python train.py --d_model=160 --head_dim=32 --d_mlp=640 --activation="tanh_gelu" --tie_embeddings=true --init="normal" --init_out_by_depth=true --lr_head=0.00561 --warmup_steps=200 --schedule="wsd" --final_lr_fraction=0.0 --train_tokens=115500000
MLP neurons of a small language model. Each row is named by its layer, matrix (up: input weights) and neuron, and shows model dimensions 0-159. Each number is 128 + 32 x the weight over its row's rms, rounded and kept within 0 to 255. Numbers have three digits each.
A block is one neuron, or neurons of one layer that tend to fire together. After each block is what it responds to, as a language model described it from the Wikipedia text at the highest values.

L7.up96:112118114179124145150098161149113178091109132140143180135120199104173132132152093106101106193153134178109141172127087114124055121090185144103110121154093094105142076119077101130138123059089143141106113077154125115138135093139145165055134172084131088114125085201134085151130159130157109112119179135133098132178133128148177105133152124125134114168108117150162100167160162113141127072168099122131144064170153131177100097141148128170083091066144174135222096119066136130057106124159158
L7.up100:140155086148147151145134176120143103123139112159124159142156125067171179138093135091106086162160135109132091097107111029176102096088158152171089114173104124096163114119070069099129154130140100149165192121112147122144124117113143100101176105109143140075107112102089057062068130119118148110157113151125127097081114115159098130091124084123126153167161092174095130133170095076156146113122174169158165144151172168075147146156175173156162126149169126111158136120168129146147074100231093
L7.up101:167145173165163110116122112130126100093190167152160156143067102095141125146108125155026082144116105162105109146112151102153137154097164111137121120148105142188156087141135096103096122160108149160148096102158070146161093096113160143067096070104091148130123106091138131084128134138151102162144122098081166168132047172144134159174111150182099155155180134107166136170093161106113177131080117150112154104151102116173151190187145108053188088097097108163141085158103105139130075135177104
L7.up118:094167197107141101169118188112098119119116157166123161167122081081201122165105132129136085132164168144159116127160058152148114173147152175175135106104115090071101124171102105136121141149109098148142093075111109067121110128115163146074168159077064095122073116182157115169168102088181086088084083111099097156133139074112143142136119161125166160085136115130132123133122154143110143159146131101140123116107108141152188109184129135097096144120222101120131112074206096166092166136113117
L7.up203:107131139118128119152139131193186075088095157153179135143076082142136121108118102180113111188189166151156122139169133115119150148096106157160137098111106185142120162177140147131142162164132106141100120157086111118166156119119159102079133105127111166080131061116118125107137150088159077105155142161125114077119080100084146139101154178131096112090199164142184097097124148109141136091108193094129168130134118188123082134081124083120116086082183124192169140137083153099049044089139136
L7.up211:086230123101189127101092124095070135095124190125129084127123111144138091166177125154116129168123133149154159129083113133094095088050113108118175067141116124129068117129118120070148095142160147104131167110130111070139147153097186132095190124102094186067112112168135143153148122136149199135087153166123100147156152117149137137108113102119121162129111122103147100135138180046068136139144171162112106153153090139170143167170159072137126051175168175167115130138086126094149106138144133
L7.up212:180171168182153117110173136121077187161147130104115108108115131129104119115174131129097080123148165128134099157070157133161076130130120112066155069093109163056201112145111121169090122110120158160158150097136140142170148134183147147073134121122115130154097186166095096110111152198130147138113137120138076124106115084189195087127134161141057137087152116095111114114128126131174087142182120108120123086059215086076086155155117153127134089159105109117148115071073167147132117111151117
L7.up321:097164071160151176108127125130041173081114124183123122115078160101151136101146198171101101193139131121153124153165107082113163141082129136109121148148099102140110108155098121101148114122075110163085210096109173150108153165139088133111158152075087120153144146112087123113112100144170113103135137150108179118135108202124115148153039146132127119108145096178149133161119137108086171071111134134125182088149171116122083174107163068131102161147134152168178097073151141186140116069169103
L7.up323:126130146182131142095131129162121091170146128116150178104116134153187183126115098166194093121090130114121076174124126110156110121101098101114215064150075147163107125090124131129121096082015105173110094124089111114129077057118185141126205094106161120117089125103117132107140156131139121111168105157150161116152146157199105154175121068141087173135139125128120094071120120091131147109143116070141155131122147120169140159101157171077152162121115151139185092069104118103112183113167115
L7.up359:151118162150144131117050176156118117084059136191132150110075119112138131120137106172158088129048103122182105090178150100198136162168091139135107106130088128180126158167142174079092215157074150172128102159153112123131084107104095130091122094092117146114110120106138108095142120092106137085096135112082141132117121116141132130152139118083191160173160111111125121121123134109164167073112164103118127156147164151235134144056169180157119109162129091107176124101164095182135103124142132
L7.up408:131153117102104126137084129078117199054108108140173080097137195162165159162198134117124140167136128034080125166130115104131069093127129082076166132123127155132120114102130092113080138113166105147060154137191163173095171100091130102100134130077146163175144164142154111168114144130137155131142124110151100105089068123121112112130168102144170191119114121169125146155140157135118127061148136162129106119138163095105109077145113103137125149130127154114167079176097185049193116141120187
L7.up436:109141132172124143083142140095105107067137107123149178115084112117155116089138130098127143215085145107130137140136118112090138156106202115149118075177138102152085118133084100109079141111102054158142209102094104140111160106096157120069164135137157124105114097113104114168131147208162129085143159062108134181155123160180114102191139127121091151179128104064120122094138115050153122124063150166151162147222137153124142124172119117101141116142145156176167131094098079135142159110115163
L7.up438:102150124163102098191118167136105139072166136223096141152116134131134090124040127128152055195153147170130140151114140146084127092114103132200097141116119121085094060126136124171077099126073099124103169109146091097172165085086160139110197117185126096108141165130133107143122161144141092144136115089161095139119073149135163128078102139159125104126146089114163131193094079142129142100151118134158146102123087160119115104114094105137159103150146191160207167104174083165124095095134134
L7.up457:142114089181096155120121195171110175133179139147098095125097099117169079132182170130107103183133148139164078157089086119146100103109115144134139107127188101095124110104189107078075114114114087150092255125111152088119134085110124163103102166123115159091094128115156116097144100170088115102159131175195139139167133121118145165066112127139128167127149127162142114090110145088122104115148117087164154060068114114141105119153107155105185114128100161155090149186140193162108135165148085
L7.up485:102163149090064172068171163161142156116098069140124126122112114103124115142141096098104134145092149139110167156060193063094066132098162080112171174158081115118137147150097122119112111144179175104163138156090123166179178097126142128070134162117130101136158129178121094117140151155144172159149114136062135085140050120131181092125152141156130103169144080177093149132146140058167154133142144104078106155124125156105151119195122081150038122129165151132171085145129147095123099103145100
L7.up496:192109200146125103098129145146111148141185137183165175155127184118104122137124125141151137081144093107079159105122110128184132058106094114090143127158097114175139094167173067177090171121110067142087130111082100092111160137150147145136137079123076105094122124122162146148128144122146144127126164154059116162171090102099143145113158122111115126144138102156134087137085158150189119173173180083077143160181145132127176182153117094134108105095108154161136094061149066148112056064094138
Responds to: Year third digit. The third digit of four-digit years written in split digits, e.g. the 1 in 2011, 0 in 2003, 9 in 1993; occasionally decimal points.

L5.up70:135202113157122146128165149094083118159119064167128139171146150107086117119115098082155094144108223121102101127152140113186128182137170122155140061106118144118104097089125152153077134178085120137157116134149123119188142059133061158068115098184101057099115082108130108162126122120205152107118126114113171203166092093170163167134181139132067140095153133074136107114128089092139139147133156161075120111161108096169140120139148143135113094102115117177161095122131084172125140155101158
Responds to: Mid-word continuation pieces. Fires on the third digit of four-digit years after "20" (2004, 2023, 2025), and on inner word pieces like p-en-alties, E-x-ecutive, and/or.

L6.up21:131117160152139154105108077114125138123146172160146115120118087160126116182165074084074156145137072148150051112179138121149132158151133202117103109179109107144131103143131123147163125109089083113151101175133097174150111134175126160148170180119085091139088166101115111165167151124144140073192173185054150163110100120189089146138111151168119071154094128187148101173090073104111119128098157074141116197059127153084132206120134129113151145105118114115090155099080093117124138113136111
L6.up115:173128139141151118150143153161076148155152129075165123098179128148117147127159112188095125127133059166133122153153131111118182161167157161088164095150151103103128175079137128116151128024140105138129116080132127111144113152077129106134090083108105138162172123115105087129139130129161128136172198108123187128149103166110072167191132148145120071139119095146127100126158115103162165172140111126150154137112116125108168119190080067087095189131128118059162154078109022096083175118105096
L6.up350:148201133129084106141131130054117145134126117160151194186128141174135118087168149088110143111067095139088131110162121153057071055109023189104081087167183148179140150117158102150110135149128123109160161153146139170130113122110164128120136160105122105176120168124065191169147101107130162060170119182114168144120122121130126128175135081167108078083129113138123165103128104143199143095105099149150112108152149172108119133156140126142127111129144130108108127089132096102088192083101117
L6.up628:079083150195168198103133138075086160122104133117145148085185116127080140159181182092175099175064112115131105140161150103204128119123133074136083052118101163106105147154112130082178107096117135105173105128123134134161127136103108137076125171130110093155129133123133080154107122121088162107123142171158190135171080103151078113146092123183121151120107103129170077123107143109108094147090151191126159129125120114139152172141149114060076189092175102123151152126143089081160157186153138
Responds to: Word-initial short fragments. Short word-start pieces, mostly the article "a" after prepositions and split starts like le(ave), la(ud), a(ids), g(ateway).

L6.up271:086140110142088105126119140097101117065112128162162153161170134095156137118126128145105100137162144115175106171145128151166131108116073146110176119124184128146175077145117094128087138170107103168112134182128122137085171132107146091099160124124070090137160107181118163111166147127056168090132118127160112083136056150209077139146076116156043120089133136090117172087092189148100110180152104163122172121115077158078125144143166099130112067091114161101154143205124157162139089090173114
L6.up278:083126159120140143162131145130111094092165093149157156155106146079125134132105126152044111100116165182051128157166195098052139096111103141170164083158102094155153124135155130151124112111154134105108177096089078171135138180143143124088166129132165102099135090151162116136118123134064157118100141132126188170105091172162102101157113173167115177160173166093112108141097115095138165124115161094109119129095116199148096128107190116147190131038148116055131120104135080154091122096182098
L6.up308:144160125089119140136151159105111105152113112148092159129080121143188153189102129073118116151074147100134138130097133110132135074050145157190113090185107140160090120223141139159082158103073110142143133111151081072140156082137114150028192118152134092070086133139149131152164104114096114124133137081134097122127073086180117174136167088153143159163129182152128111150049156068148145112073151123182172161126138133127117185114167137118148144073147138148147108111157115118130117116139158
L6.up537:163168121111127117176156160167103119115126139142137209182144115155184153132121199130129119176113106145101128107122124117102081081090060132134110098151101147139138130207111155126115088134086138142081150173106164122169137160131104149123142092098054105088171099099122125147100093057142149094096151063107132174098074078200139122177130149088074139182137118101112089109104124111144148108100222134150120100123127137093120166094149118145110110129147137153185161123102124184173051103155142
Responds to: Inner digits of years. Middle digits of four-digit years split into single-digit tokens, such as the 9 in 1993 or 1946 and the 1 in 2018, mostly in birth dates and event dates.

L7.up30:139117093110128108144111105076149059113166142112125104142160079180158129127123129149147123121097147106105114135188095147133109088178126165105185071154145167190175163094103135093170119129146146115154103149238180098109096126183089106131102171056081120142119093135148149129133115097081162181172165064153161115114122096107036117151110122124145140150118066115181128126144154195103145163093116099127140089149099081118179128129081185081139113137120168139131128120127095117156127177083115
L7.up109:130156206149116143111130116146142105066100122168132069099135053120131134156099122150132109187071132150102154157120147095102176103176116179083119113118151093119068105171106122141148198089178118093098109145108084156129095125149136123088152149188126148128112113145124145091100133219161111097123161163086128131148116132119127121102143082140094140186104171167145127190106118107174134102154133153088182105128083163086143086070055138140184062162119107126179153172089150112116145104125070
L7.up112:108154144134106195143140156106090100106141146126120137160182088117140167105111076084164090168079073155102178116123137147168094142112165127133112123123181095069104116146125144155105102142161140167065082141160057159104043146092114178139171148142088110079175124096145155136127138094093126085105093158098161122144094103158126160144128094132090168149102095161142140088098160112107097153131207168104161111114096163166153106202170136125129142134202068123182150140113088089152086175153129
L7.up148:104168131145165140207134158133134151092068128116120178081061091097131171147112152108173095139067067119122186146078141188131069087142137127154140126098152170105087130136132080111124144120081131163129099080148126095117079118119109129110078144133105120128137160171125090158135178072150119094125121158155160199116106138115163104098148127185113116132167153109105104155091103117183156154128176084158083093146137100131142141128097139124135066166088139114178167199152094197114115183161065
L7.up173:134176180119126167125098108143099169141070070114107172111151171136107121130139136152155156094098127190121122071138139109111077092077128132174115143125164089154052083129104105156137110175107159089143070174157053147118069118146150112075111148127110223147124078123154148152116158163158153132127074112103066101130087126130113136149150120108139135100107120153131143180113156136164160156062141104154130221125148132171125135125156155074183182129140136054088144140091123108139128175086139
L7.up178:122181123118124143104154150147141066148124118102154155088149080184138100117112141089139122141079082104162126114143194123115107122128154106088123051163139159139150181150102115080051193109157116115103155134147146169095092084129135125118080103092124158146203157111140122116141255109173128109159178121149127162118120139123072163140112142134096125092173116112101143141184089075197149093121156086101098141133134082171107122185075098142124089154090116144160105152122088102123152126082125
L7.up255:117109237108054108107113122105155167109113095112155102084138148142089136103108111089162110183163154091133146112134144133108132040124169106134120064168115106160111080152061070166137141133096144092145113117105136086180137133173142119128201126105123119101145164136144123168148122167158087124126146154136118109133154136117083159115200137125118116114104092158108150120121141184179118120144156087122158177132144124041182133215128091108149089113147107140163167124105158101078099167102052
L7.up322:083145175172118214138148164144123129131145129104124142092115143173132116135117097174130113141110047063132115149127126120127134116173083171153110117182069080171104156072127120116121131092168111127092114102198158139095109100098149158100124100108095104176092170076183133130124150097061130172119165078111160131221130146068124126130129164147105070138105145156164107135102150099137116159138133175137164168153119123148124169127120120112147133103154065167194144057111140154103090050155097
L7.up336:140123171096155139127093133082106079139158091144139111133097069103154129164107097047129148103155121162129144137171113203143133098150142117104137095086126144111155117146160128119132102101174151110164076147138148163177158093187157157106148161106079082135138115153145118178126115182066107104157081139089163141083141103167147095128140089078129123177125115095161071129088111203174100074160133089105135141126115088100104139165117039082169162213092122142185181117139122163086141152126116
L7.up340:168106203149146189060135166098094142187090142143078109137116142096094143143154114136116107111092135106079148145127183120109167052104114102139170128139130076147096074126140130150087189165181149093127127152180145110121071052178108177152097204130111096146115126096121119117159150105160167118133130101109160132138148145102058118158152166091147109089094167115170123153104145167150136103096102105132058140125135174142157127128153142131127101124187105174044076133108163115098141175168107
L7.up346:075128110190129154109161139156138168083180140155137114121175098207153088121155171180128146117146132175131098177139127154127141164144200073144107077157178170116090049178109119143067144124101076110151129135183097114137079125153156143085170147148104142100101103107149107079102091158188029137098140123138122129148061123128137109153063148142141162077139083133176090145126118149142088137129142107130100092132156160124149153149126108098066118129143109131079122072150132154065161113135116
L7.up374:133187163161140133098168150090110113175174165101110177120119076125150136110089090101156110109090127160124131145182118125145138083169180137130090074143171127056152124117146078122147125122134123136111089104156121102163124171214092171146119184122065079156100126133098174123136191127118151129175092110142132140127084085085079141089151137121177178138123134131149162127124100138150139124119187120170180090074100120085174133148158180133097068085151123073119175133095103068102116153052111
L7.up389:137148119138093139137140062120109130037122118099084204108122120199146048105152161043150127130083054133131132184117125160122155118121096149131128140168166064086119112099080087070095138124148129106124151114106169168172133107170141153112140108181148173178085152131120149149124158144130087132118143091148109136113072073116146153112146135158158125201111144107127130094124165146187100074162123128143117130088122140191142119154131133088178113141158187106210100122171102122122108155096095
L7.up516:138134144193127131134137152133140091135145101167085171089152142180110141111134117069184105171116126161102180131138146159092080105148159116114106130103104155121190119153136128083156118139120141161177084165176138165114063126154133118116180138110112120089156103162086087179068141143097118091128190093129089147085136128168095109106105117075182155096096132161149099155057106172086104220085137086158069122168143134134093115148084181149143133104113046127088142113120085186132142092160128
L7.up531:171150059135108116111134063172103138153152162116110147142108171122112147127172087097143143139108168110149083151141126113146065129172140188108143143134133157139178125160125135037157092163115143150099172129148115160113125121118142119101065099140082096199133086102102147070140164188109144096115190104140184125131112094093146149092088156167094152122136108194192111071068110166139162203117103128136120126057133097157118127120141146110117111094158107123113152122051123092088174195134119
L7.up586:196175141213133178113151128127058124088160093177156114057185106118192160101145164123108116134148088101073150162142073133108139098099136146139131127132140101147140084128128116107127099126164112176136142178109140076155158119115182128118157142138087097109085111171161130176076110162208139130162122105154143139147106088143130116094095091168080137090114132152120147097161099126173142126164164122131150111076166112095104110154142118074151116117160040099186140127108079107078112162074068
Responds to: Indefinite article "a". The indefinite article "a"/"A" mid-sentence after prepositions or commas, as in "after a long delay"; also word-initial "A" (Audrey, Abend) and "a.m.".

L5.up83:047128065111166142137133147067125122188217169177140192140118116180172159118166154127128072156168055130154153079168139126120181106151169141146144138143124119108112140114122111042170103185067124145075098139160092111118124085134134168140133166108126117169109108164112139140131148092091091119145112128100157154111123157072125089134108120138195191094173113130093145100142153120135087120077087152080148083087178141133145163135164101078106107114138156143156126133115087133168124104096081
Responds to: Object onset after verbs. First token of the object or complement right after a verb or plural noun, often a word-initial fragment: mixes e(lements), faced A(aron), brought a, falls in.

L7.up10:115090148138157144123118159106099079102156106116138081152093109193130116087098068141055121101095086162125129165168104137162071148167142124164124135153138163121156164170119154138141124134196106109107163134127147112144092075131082113135095130111134113141097105148131114142144122173114126120176083077124182117109095098094143145173177085142155099122135119058115129140111164147139133122090147137185186117068204126136123122140183000126169124182148126126148113170149113086147193142158115
L7.up12:089184101122161152145127173134128116158102191150133140121165136155192071083150042208102074114123156111159106105118139147129123118153138108133203209121115083136126120128129094127102129120093121104080153144094099070111148111149120126139117139109076139116128140059162183134148131117151100178140163139142129117132146136049110153136161042158174113155119152128138135170115125121113166075113070124166136131137141092116176121168221040145103109106127135151079125180105085151102119124123117
L7.up17:083154190164117119171163125187128146116197117114160126169164071194086119095149158148109109141132178173096137116055138148054120120108141131134118079071133097134162127127136168140079093089078127113091136098137193130151148082040197156110127109133119157099132162148139155138145155150092161158138144091116118123157144160099135176126133123130132121080144168136166164102048136143100140117055090102086155129141192112115107168116090103124146108111156092145125162120132124083177166055133107
L7.up34:145165085137131131134168129130152137141065119091135127039132079150120066087149147166126092110123139128136080123155146120111118118087119077111155115204114178071138085104089154154148229086139158110164096109171122096177150137120128155072152113088091111093196186173099121139092136126105108065115148145161133083094077084109100120156127144154102136119150104146144124085057076124158175148175103122141155096160186113165176086120152131141145182140155166153086134145155126171103152121123128
L7.up132:112041075134191157159161192150124090138131148122135127120180141132148097055123085106080131157141109131123101126143131135122120135178173152173130170137115204102089108088148189122121108136125098117155128096178139084164092106115096153092118118135118118144178157195126151173159175176075125132177162118123171102112093117114114079143087137216117098120114161107113143117086170141156132106076150117133185148126115140057149090113167046165116089137150121129107148108110071150106121155136060
L7.up201:098170102158146099125145152132174120143117149136138107176103099144171123077073086157053165087136152118069101084177155128148095164177190135143130129096118130130145112110129123148103106098154113095153165129167170161174073053125108135097189092076128137135113196124121145122108177091182133127121174054172161120089128107120152163155139090135128127148095086125105150108111158136132184166071189072131172104123136129123121102168110045092139179172159126163097170108124095076145149130096147
L7.up205:122111133152191122142135161080109168094100127083093108071172151095113126101121111166046140144131201161139103152183179077088060132120129141091096162090121133098138132105122120122073127108157090082145100147120130146132145175106117134188085110110107055140105143137123082137164214099114106152121135092136160127147146104126123152125178124169145113145129111203103177143075143149129151091117141070146133117100166130119138132152133073203046136140128119093118137186158118201164158178104103
L7.up283:137100143159116141185122129070129156113110127132133069153158138101178060053145118175137171108145135165176145090114152146099096149114133160119089119166111207145108123121123158132077077109111112157112132139101131127173139151090170095138183133132131129152157108141129135041109089105127137161131163134080147078152098107150166152127068131102141116159093132125122154139050147095113061132171124172151191141117147114081134135127104053120077142134111134134159155118177174207084130182156045
L7.up315:185142153156176070152125171126135117193103159160120105144085131094114129132173109078149121184170123109166205119095113121088081117097140099125117131118116135060095124157180086124090131097076070121141138095117105071119099090156091144109157125136115099156153158115128166150154193110149119107174146159095102142085180106144152096147113092101118089157189095072140129121089137061135151102145164096173149109087223090137127158164100190188107132162115122122183137146114097079124150109132159
L7.up370:138167125146166145121166103142098073135111118134166145084138177159130145093167198103137080138175129127218059115122142156109139078163180123128119124119156129118122121152144165068078089128150147155075118123098124131174181127130156128129119186136139129147124097114128154022111143141072135151121132141171080071146124103101144144149096141072120089096108110088142142123148197085098169067126123115169180097073171135134107055151120120164053123141110161110110175115156131137123141070178128
L7.up372:160138127152079127098116119101163181150142152056141080160138137097152143155172196099117105065109115150112097106123090154096094149141131122104142111110114129120202081186100113188153038068144162182075132082128104148181148192136124089128094106092131094196119084110137104210124177138138138138111119085087153090104116146127108115133157078184108130106147113092153198149158122119191133094083143120140164137088153108105124127117172147144088168132124147121153116136158106184150129092086125
L7.up388:145110127093144093128180215134114167062177105123173086099221132144185153165143102075139108100107126151102085088146147118092141130120143117104097074130131085167158163079105152094138114116137111154107177075081110136133118145062152165114114113135170130147134150130138119087118146138143159164086090049144183154103157149139076127160134069118141163085168149146103161130069141109128119117144140168146185127080102124161079151183096116071107204120157129138170126167071170122140133123128111
L7.up417:146127137122154083097142158108181149085066140108130129125064143098127168041147128164179193105143159063184100105164120107129147140097129077150164178157101136151132078134149085109106097133046137109166116105147167166188116112154139099121045128137097097128156057153153165153173115151128065128146141113102086121099174139134134149146078136125177152079139148161144137173110160150129074132178129180173182142113127099081112113103115078131144120147118138148132098131127055140142082117172150
L7.up465:164148169178153137137156131126199134085087164163131149159123100146103051079137101150105133133143128125118142073125111130159140116200192148095125065098060126104162104113020151136139085084097145080144176113196139133090155138124160108078064189127113097122082141109186129110202095175119101150122087128116176136102153135129117137163127128147097147157158101185114146113105135117100119114081125129140150172082129085089105171106184133125079130167114094124149108110118155115124152153180144
L7.up538:127114143166149105134138089130036087134103119089164068098161178114142155133112122137175146142097122127157143123115133073112140126119111102111105137074118132096124086135133132135122123118174138170071079140180110095136164138114173152151136156109151122104156078096145196111090183208074080100057119201076127206094132145120173072158106117110166096149096126165152188127174132166196164133112091153115093140143129118115110077145129173174114133156105097112135160117127165114063078107116101
L7.up603:127116151131131162128185112101114178102170201119132150108211092087127122107108091110044201118153193113118098113075117153083117115121115157140136104102180125150110098135116107147180103117113156126108119169101154066175184203148163144115099171120083110150110136129113101143095098133115118126132168057157139082134134153165143091098162092108134177126097172115083101168155166198179105085082106123135131106091128127123122134160164139160120202126152096125090116099174134109093124086068098
Responds to: Table cell and row boundaries. Pipe separators ending cells and line breaks after table header divider rows in Wikipedia markdown tables, plus occasional clause-ending semicolons and commas in prose.